config.yaml
num_attention_heads: 10
head_dim: 32
vocab_size: 32000
hidden_act: "swiglu"
norm_place: "pre"
rope_theta: 10000.0
qk_norm: false
init_std_o: 0.00462
optimizer: "cautious_adamw"
beta2: 0.99
lr_head: 0.00756
warmup_steps: 364
max_seq_len: 512
MLP neurons of a small language model. Each row is named by its layer, matrix (down: output weights) and neuron, and shows model dimensions 32-159. Each number is 500 + 50 x the weight over its row's rms, rounded and kept within 0 to 999. Numbers have three digits each. A neuron's up and down rows have the sign that makes its largest values positive.
A block is one neuron, or neurons of one layer that tend to fire together. After each block is what it responds to, as a language model described it from the Wikipedia text at the highest values.

L9.down483:515525455530599445580483517435427571389503598469470432518546444415521516459488551577533480536469548534516486495436457456402595406560442480439436482541509456531458518545462570524483522592552496483506636551457475510487406476444483555507526551439448468521524557431488441463540578493508484545554562465508559486558524371575541497524487483502561496588589445475493484465523426439515582477509
Responds to: Heading closing markers. Closing = / == / === marks ending wiki article titles and section headings, just before a line break; weaker on nouns after "the" (introduction, office) and phrasal "up".

L2.down47:563537539582513511496549615471485383543491591502516494476511498441490507416546490553493448524494462468465528547468554545463481475503492457483533570496416507499371429453462521542498525575527496449470482523455583450497484487475482460493388502653563506550477499538457524500482494506418518494492498464420507367460460545466566473527556544493416542413499481493527386566464575585445475549530
L2.down71:497494400446450494449456483477505482549391473582413525521563498512529460438571505490538529558464545508510566503500459495477514568520532524469485454581550516437469567415535464485634489455523463520453554502556527491465555443521527499483496527447196557373452483515532539587467498564584519505433491512498426447623493493523516470551504494391506488529479536459560537557517564476448505429549
L2.down255:541596504473506561410383412606531440500575510582497514530606603562500444511542395494515527515523503408493456506541554502494512411511413478537516539599456548463608488518477528470520519534510526480578540371469557450463525464455423519482532563458324493476513461499491502592545595545538544627495438413470471482434434488490514501486554592427417532474470469481478471508467497453389530456529
L2.down420:490517436565469468477502552449481556525383520452501547464497491510532455506596517442481523417501415492448443479478475455476539535478522436541509500499494471485204490493500542540481475514517496532508498447549450484484452420522435531474483569490106546583464511467552532383523482473545476504519516484450508522514553483488535456515483431485490469525513428524497460519490485570489437547485
L2.down472:500570357457497494503540504533349450518456480589503560586508457475563475492496456454471487458404511433525501489446503444515547485601554491432537588569523582503562511482534503452523539432483519520448592547506491512488489432520468483491477438424281455459462565542560473660500477509554492542460544498443468443560547475543534555503460424426474513554431503519524587524562545482443468529492
L2.down662:541468434481529510507507454493482495437466477462483476538498495541469500537484434562547455516423467503531493467474518447482530506511454541485501443543515432484724604521517420523434546526522480483573515499518503458585497497458509449506478483504118506529468531465576437478516514456522480471472491578493441526455531452528516446542477510515483499561524468546463544448548455442528542470498
L2.down739:547552466566488549452489448501469562536562576477477505394542494546444502459494428490465546497500503531402522528516493528452453462553537495392466450470498476586434459464478549381546525531500451447437562449504440499447497499543537449533525486564553527527472488485502542506489478514504576450555530489472583513496475469455525517511593495502478347470566407479542429519476579558503494475680
L2.down1086:473485486495474472526484529469448533483474540561534579558534465559534383534558427475579489351574496535510542460549528525514463465469571475527466546497477489503416368497461527546555622567545478424471517470586524516463469456595530558522537575547571559533493552496548530493439474522475499517502439489450410597566590484533575453508489460517497553565488414561470391463507389513468460495467
Responds to: Number and phrase endings. The final token of a unit: comma-separated digit groups in table vote or attendance counts (1,815; 9,556), plus clause-final nouns, pronouns and header-closing ===, such as them, Panama, kids.

L9.down705:561515470489468515525503562495515532455476451532520508518561424549430591421454571475503428445502476561529488536534669528434454510520436461539442480486540535508437479518438501453480535575459469457460542559500519487424583469533449472541481487515399499516482444463486455503468509528506481500406437480488510538562505492506557522493484482498495621423530547528557523421476427568489496461503
Responds to: Years in date spans. Four-digit years or year fragments that open a span or set a time frame, as in life dates (1931–2015), tenure headings (1987–1989), and decades such as the 1980s.

L2.down339:551504503462437442487476545578528562513483361526411496508486569478545518467400497446536529479547545509525451515467448511498463539519488507520455464544509533457742542498554565526439481478450462573467487515513454510494513581487507528530581532444105429502535468530438543518460495534520481465483559484497440450497492465447467512485490485487569437536516538485412509620503615466514480481517
L2.down424:514561502538564496523468510557479562531536427509506419472439490539484485451484538529528499512483545546478492525488471502517550537493467514496525487499510505473697527573479512503483565497489474575451517467479483475496527511552500487474525514461000432507547437519531526461535521515494479508465482478487476468484491531494523477489483459519414515515478516548479455525488515485502453477511
L2.down519:498478466437566443473502554533485472461483634494435563566519510613512487487503500462439524431506439499600493551446530515522481449462478531533526522514529530531661462545473492501420506451466572492542548603540432418531420363489541471433486537392465501528460528570553397481569485437436436616512482562440557521487452468448520527544453515473506571525510565581500510492544596468434485616451
L2.down552:512479440403524426505488533546498460455464586525442623566526545571527449464499470483511572520479484524594456543428481519525492456459535483549550561482493557529557430452464534501412528491480535491500576570561462398509496391511544497435414484406312465544475487550539506497528529454473432619518478536436546503486501457510459481565452498448521550534554538524524550453563569471453517609495
L2.down620:577495521507492466535532532531537520473436467509479512455466513458531548479443480508555473470503533551489424527487491499519500507557445513487601490539514581492706509530526502518453476450519497597431468568429454551435503528554521459496464533389111439518487438530509539497493498532538469456392474459511499507488504527521534450512540465527446491530517487563439346578471501466508430491493
L2.down789:486555471546456446595475558492449596526520443557477505522558458517507468468542481454555518500459500503462405541451483494481482534450498460483463509438509555477666444533540490444513530483466468494520432515501438532552526529504382470449479557482000478478490448486469458516524470576531473435467521517448424457527499436489442497519413485518527531478500461535486528530491543478490521485476
L2.down860:504484522504570518504454516469439556471493563526524488532536503484491521542505501448414531468483526519461556485496503497426464465562473448521515501504448449483411502496472456505457440552470606419465506500572465565546516559409516457505481484543161516456560518590493559572450431575445504504544492479428593474478521514504423494501465532555617546466531447486489520453423501485543520434543
L2.down925:611470548528519446513502467465604468532518390559540537523504511401561475523471430480514562533437517507427490474564543526567538546550482517487537493451505559432526507490489430491507507494469507548474485454481460460423514563484518460486512506440305460524523444467529431462494508442500509496451509535518481498466414586466491606515413505488518509470465566525573491518455468422495537485503
Responds to: Parenthetical years after titles. Year tokens, mostly parenthesized release or publication dates right after a work's title in lists and prose, e.g. (1942), (1996), in 1999.

L9.down722:441476555540568474549493551437593547483596463445559581440503488630484448474547554515429483455558424612595480511528456543455526564537471483520395498479596518452547547492460491475441497474505488503527569561567508484517585464492491540567437466430653442427532525532523515511533468543564477444486538577536571509532609544482444564449516576428465514568487535581545459465503444480538532458423
Responds to: Field separators after names. Delimiters that end a name or number inside a structured field: table pipes after vote counts, closing = of article titles, and by after work titles.

L2.down13:503585494482472511486491519498479512507554486509548503477491500478467479426462511521477494502467460506420492557475512533474510556516445576504558491479468583518317495575490534467522512529451487505465483463510541452467538514534469462481568520469000545536511475497582465445503498535513542495482530453556511486460529479454472474510541551521468588471511496542494441542461504502516482530505
L2.down166:566504548537537478448487471506539471506454541455491533482491482523540466492545495422507434456555510545524507526438491444528492498498449415493479480449466523609221479531502567472530459522438467470527576520495480624463548488554442494469506492510074490527504465465539429453527536539538437511478492545492478437552553512550530412514551445592545469521518554521474446474514543485491494507522
L2.down248:522551439486481513553491534607475504538472461448419562422480494495500430504431462503588443453522575452500484468574501439426480434424485497465500478500470439521375573530546601514604456528550479550535407536440510591488548480434423520509553474525175503512502537478457530481501471511520597582531476536401526483517504535543531468468453503535480458479493487502564406454407500586541514494409
L2.down263:511525513535506471447492502465517466569483581394451558512534450489496509546585395500546525495456554509488475484484480572490501473447513470509541465400572530559262527501486604540514493511448400510525477475482506544446533498504446499516575483516184521553484524461529520504456440488483515523446515509413506450465516551499557491522496530518486493476484468468491438520457480608494446490507
L2.down428:422489522473510492467520478503492565488469511439494637587524513551475464463505361540507538522472472466554477521477464562513549553472546495424530539518516458613337567479477530466516400521479517501561521499463527512490525573497593556439414542490253465439508514462548536482442489538632523463467490452477488536432541504431473502503492440570534520465466539428532535451528528546512473543450
L2.down587:545538487548469503481486323551456534483548499459498533570529468515472416388566507484502613501443475500470447515478553554557509471491467440553570499608561432535404418484511509550518486482453472531468531437500565477548545632513441518395512426476420541438436463474545535494473578557500519546492468531490509506461429496541484436532598470550477547420486503468534503585519537515539494586480
L2.down856:525516468466509493587511528431484512491481514492507567482553504441448564547561433507556438544506610472483457522500497483560503461443552476559519466496468511503400480495533485497424530563467513495459578462463494570599493470430472477550508458457192565478470556476498482542509421524518513642473495436453526512557538538415524499476529519517463534432468544469512510468564546569468520497422
L2.down967:598471480517510522541486521532544486505503546467498556515515457517542512561563423513523473524515560514477456542535533494518520516395524482495558489536486471500367543469481513496510491534482459538491587517464460556521559406511447511583451477526113528442499555449523453538510449541572548572435550428477497485550485476444539464501483530537490586461494483505547452503590540587478480511363
Responds to: Chinese name syllables. Chinese and other East Asian name syllables and place names in lists and tables, such as Zhao, Wu(shu), Hong (Kong), Shenzhen, plus some other proper names.

L9.down939:522496487553554509519449617485522535639509543588461419504489514477435563543484541502477537597570361523515467455389460486541599486498448567460454535615393451472411481450438541462470454473392516494476596462594525541509553454498437530631477510517440478531494463518510562501493484524560427483486467551457533485550482515457517565472436447510475467501478428522444435507500504510451477511448
Responds to: Female first names. First names of people, mostly women, or the last word piece completing one before a surname: Carol, Elizabeth, Gabriel-a, Adrien-ne.

L2.down151:524509531533532522496482442461473524525478481491532474549461536509489490563549512469471473521520437471522473477460480521498476521469496517541513515461511525538157482576500525516471412540465518503464526436534432487481483449460445473471436471540288515464455458475485532467521512422426532476501472507525568594528531508510566572542492522479537534487465478467531504377515508484452512534393
L2.down280:518508511449525479496540537477515465489449487552506507471561451513497382531488432464430478523516487479522466541429482453425508551501533511522420521479451531556464466503516530514474535492561499519523520483460483503558524494520527490552480563581207591478519376512470568384506553497529484545562502441515540545467468521572499588572572439504518514528533549470582508477418422492468474549478
L2.down443:485451457478577508490538488533485504525454482363474497418531494551461446545481534433530492480529511573568471479543433486495565499504472505571374521524515459466488503492470673433522444521559418405489492494516439500520498578482526514441482528537528505470416501533451408536451435493605563522574495438569538542535504444542530495548494485481549521469454452549445550594557539566440503526547
L2.down484:519498528478493510467468490559432529512544486571535419571421525519593438477513444462486413550487454450596448433550439511473480508516533407468465529526549504535505427544532528551470562457584548541588555540604377568464418456469485470457483484593696520512461481534470376489492524549415538419489525649503470543520506483511457481582525465379545471506467412538481483497530491516518451449558
L2.down628:561501495473487556498454556571448483629425481429546471448469529516442579563469458493509549578457442464560498456461463451464495548460485524522530478558442534497333566540446529489515535535478533553457533460566486531528440348474504438462454497509213516538494463492465469426526470529485555481496501523439542512558529508516530602559522467458540465468552457504554456469527545469450422530432
L2.down862:481530434476534423621532510490560540501510506530550618455470487526471419502398444481501520512432503567497487499453511453514496508518516493486436509496492572440367456513587548442490585485436445480472514504497455480543497620528410557510474496553242532549467523545530380523501494514465553510516511466443449575577493475582521570522521407493555420541437497460467570546446474497466485499549
L2.down954:489485419479518470587511509475413478450546570495525462469509502557520458537577467558546509495452480472513409578558531558513519527521473490485519493526522476480257416496519500503456535564456408538521519522511435567552510499483521509443474497555146506477511469472448527451510480457456504497520495553508456530475511566525516556531528470523466498458426459457458530569486497512554411497448
L2.down1082:415515477389498577548477512438410482463456443529533416485535453526542463472530545521459546536464519475531479559515474504554512495591596571550492490541560519526429518425467498506499510488595505425536562479527508499681521503466442515465394422544277460444452474464473482519447486484482566444547585555492544518479493482570374517514558483434589528443556555459476528430560546483579488466503
Responds to: Sports, media and first names. Sport and league words inside names, such as Major League Baseball and New Japan Pro-Wrestling; media brands like BBC, NBC and WWE; and given names such as Dave and Diane.

L2.down239:526487494527535556514520518423533486490511528482467478514481477521507436482541488487522499487414512492451465523479553470502525524447514560478457464494479557464472495474545535497458464521515469479470526471580539507488452445548556474463500508466000534463513463519552435544560535455521428495532482525451458472457539486441411523441527537497496518541505554502520498516521431477480555525538
L2.down388:528490559510452456469512521455447558496500497587470641465494487558529532484570477468498523515497468494435498457464467496538477500519545475455463481466463520461463510444541451385510517520515519457526507514535461521515485482497534498511502515459000533463453505478459497486506498528497490509489501588551507518464538430486414468485515537499466487521483537534574459459458513481449542459461
L2.down510:500487465495464453470475586549473489548464551517452525542535500533550522459443553362507549545418448528540538517571527545488440532566617472442392483515450549518484578537546531470505457570459555549548521550564521485451500487424546538449511490477780522607503451510545464505493556494498452615535520497544564507472420511501530482516487500467564454429511585505501460509517480512569417576553
L2.down526:522509406505648541512528474430561450464454475521484555575537466488541499427471487447413512460463483571452402523430535469450510483529493493553487489514493620483491407458523489536497514487485570596449530493538427471499522377474476533491423471448278498478381445534553341585539496494466384537552496521540508483487473466559523488475478467374501472570514545448512548402508589473477527518437
L2.down753:499566436494515473569415463513537489539359489542445495586534513513545496479470483502433507492471531446489500571515511528457436581540487457433489509557492500479305484432563478482525497432497532504397529516507404609518582447464528566555512439442259538438406545530531563531476525548589483534446439405474495519488517465510541513476477483388503503536426551552484565426581556486451544442518
L2.down770:464517542494532524420534552495547496484426396495524518523525437496497568485447479423476491432518443554477410503449455445481412436517564567483542551476503499543397469501533516376512445487481476402534521502417502476551410544481487486497476427480162452494447473528528529491489476484462557477503483415475465597477521486506480518543507524444522566497392513536470569424493503559503506557490
L2.down857:584500524455419520498445495451564398484501504497478544550564473527505503508522480480528564582409487455520469398515570484508484455519525459530472559457489531574321431441466456436534522501495616461492567449551547521503435423464460529588478477451653568511431503532490496542504509531490471495545527571515536564516494434530481549474433461400481460498515532458524576425510520552491520492520
L2.down940:461479405533469504514422520466552418499489540512459606532570482408481531519539452465455488444456456526496526471471475517525532577575486486500509438650524566431487574465441379484417501432424482513560504479581561501404610426509464456610553507511366563491568501506476536537437402522551608567538522585459447545504455471551554483441522545467490504525534507544542592470579627481497491441506
Responds to: Years and numeric tokens. Number tokens, mostly four-digit years (especially 1900s–1940s) in dates, life spans, and ranges, plus other figures such as times, attendances, stats and IDs.

L8.down28:553443512580551416553463556548496574537462490421534489540523472476535472483500478469560538442503528462524469537442577482549459496446496495529491515502433373558343393547508544563556488480556467527551491494564507549535552468484500499425497517519148506509451573506532459489500501476499444539503555420365467597540563467535443463448515448517521490446492423516510506535511531497558464469461
L8.down106:524507596403530496408503417551411547463518567480493461542535504513511476511482516541542475492439517576564468498445566507445503396487472451520520452454506488489488486512442550481491537514720535528433473480570482606491436526549545568504517491476550480547436439536527550519497525416508377459550447519455474507464560485544538493547479395524462502411588565411521427480430426587491515464411
L8.down128:477561574461493565537514495421457499471411379520437446451572449574424537519497508519524451452502441530550447525471489645484535503505469476511484559488496434525576495495580658475513528574475556450526554486500467456462528426478445559483535547425506551471407471484500486499456483452373572482521548500504487469468563413490451501491460550433569492575473521503505458477529460528479491428472
L8.down180:561526526570520557545507508512500536551518408438517495487577487400538502524484470575567505442562569528545515496459575432477490517501485434559544581524437436545391525484510553520499500498557470496488461369470499506407439501429551569450508457504256492456524447489463510436512426438457526477562575505478566497594425511511574511495481453555601488344436393484540499449410446477495515475411
L8.down302:507489561547477561422479425518470588451569501534488477522520512520547482540530542579480541520548494468504404427507455362490482448532545502504619460661469384454435503447493498517537498567460479580521526528541458478502463395452537519566517499484451486436475491444551635512483490515532389511511488448615467458547545479457363495480487476476585616502497559440454440489547488509504541468432
L8.down471:517577574466483538651482488550492445579453464542478431507562440523524465478492441562535461545604437440492536483541477425541452534511435464564519495487498460435610551513456454486486534437547500496461626404508561473440553477526481420434535579541351437522498475453438439551495426471494475531478453485424569503482467527491516495474525577473561561532526471532459505627432491517500432501493
L8.down691:535337546562557416547450541520512504444558538522430513493591531399513458466488475491512560486449400481568445545463485564549531424550610455569525511558449452412399500442517521479531495429463544576504550518478482517572460509554494492509531525422312475487504496522533457468533502494542519490540618508468500547494518529450525480515544551468453417470520478500581505447447577423531540547498
L8.down1080:568616502533425509560493539448498579483466493511441508536586545522518599491477450482522398449582560451468548500477535502494405488504461501523508471453519487585417530565454499432559458440449568409526522528554516395448461483468532503514580439506411521602538572428500470492499487513501529485547558442469482553485512482467466500541518378440478492498442500554479494473497568461578456432482
Responds to: Years in date phrases. Year numbers completing a date, mostly after in, a month, or a day-month (in 1875, April 2013), also same month.

L8.down176:473551480451540498434508499417548462562405539459473530522537534536556439516511556526552506575468521497498513553547413533449606544519509435528517481474503575578539516504547499516521427562485468551546556480490516460483570531493523482403510510513420509517547554533415473485554561523569470533469536453492453594556500537342483497476509465355509496487462478547484439526571467535368491527565
L8.down213:436548501489468489508457560510507489585560501458512476524548562506519531462594526599465517438462493568436475454509595439562570504514432533474418512435507527505445470564536443540408459562541587529465416579558543454396508484493501542533545494513340534561485600552636448534490475561580549496424460472524515462615515479468514441567591514432431515506490467397438442506579507516502509462490
L8.down334:449499500484538569518422398564458544539481455590565485526537543438561490532502511531533456453472593527522482502448499441532496497495487439343503539504507468520531506494575556458494524478530512520473469549507458579490465489431498561513493438498302450497474563454499625508469463537444478517548448600515478580427499461436454483580559484503535578530568523524479453488565492498456504557505
L8.down443:492498548551571634490417502536531517508521461508459515487443606437502455499500470608489487451506422558500466504405524382606524516509450486407489489597487360450560518425458576522450599558489515467526482511512458541509529550406417596577464456544344468536451530468479532503602464501511463511509422557451522562475548518487526384543498492435579449538538502583531524551467508535428548520480
L8.down937:585535534441481500611489552441489481447566484482552531497533458424458507511489489514524476442517394450521489561535465511538488559457527475426482493465456529458576457574394503509446543504475534459392516512518508488535399519480642506429492503462484479462530426468529479470469483470523467559453521481391605473457517510540521522556444462468568487505478499468568544428491459469476519595534
L8.down973:390407499517537450446584520486425480469497420420537438452524399487497441565539523484387442514498491478582535529524483466401452444541425472433485620503470486519497545490507524552510516530512373525661528467521512515458485572571567408434569525509430473471512499459399473472515434551445427517489527517513390478543556437470492504503429504462490422479564554473457548563510545509480522503488
L8.down974:507526502514617568549410430522474459477491527477569510601507448553477408543457508520554478434498534498559491515400518506518426598435497463516460478543436560527488534493505537512500519530486490500452511509428412548463525378378548624526499419449356424504550487463570565532460446448504538485551485562456499591543476441410528511500493572548487581515536479477514489498493553528532556600496
L8.down1026:452474491431408436549455520490442528585549458539514462463521527495420503529466480468534541539512454442485539425517455393481586568481535471571483577530497469427490456529548393587483485437380511474379536546459438503510481479476499520548544514448652581531469530526530522486555452527511418487541456444525445472456540516449521482500492495531506450628562473508580491549433546485534492411469
Responds to: Section heading closers. Closing equals signs (==, ===) that end Wikipedia section headings such as ==Early life==, ==Awards and nominations==, ==History==, plus the newline right after a heading.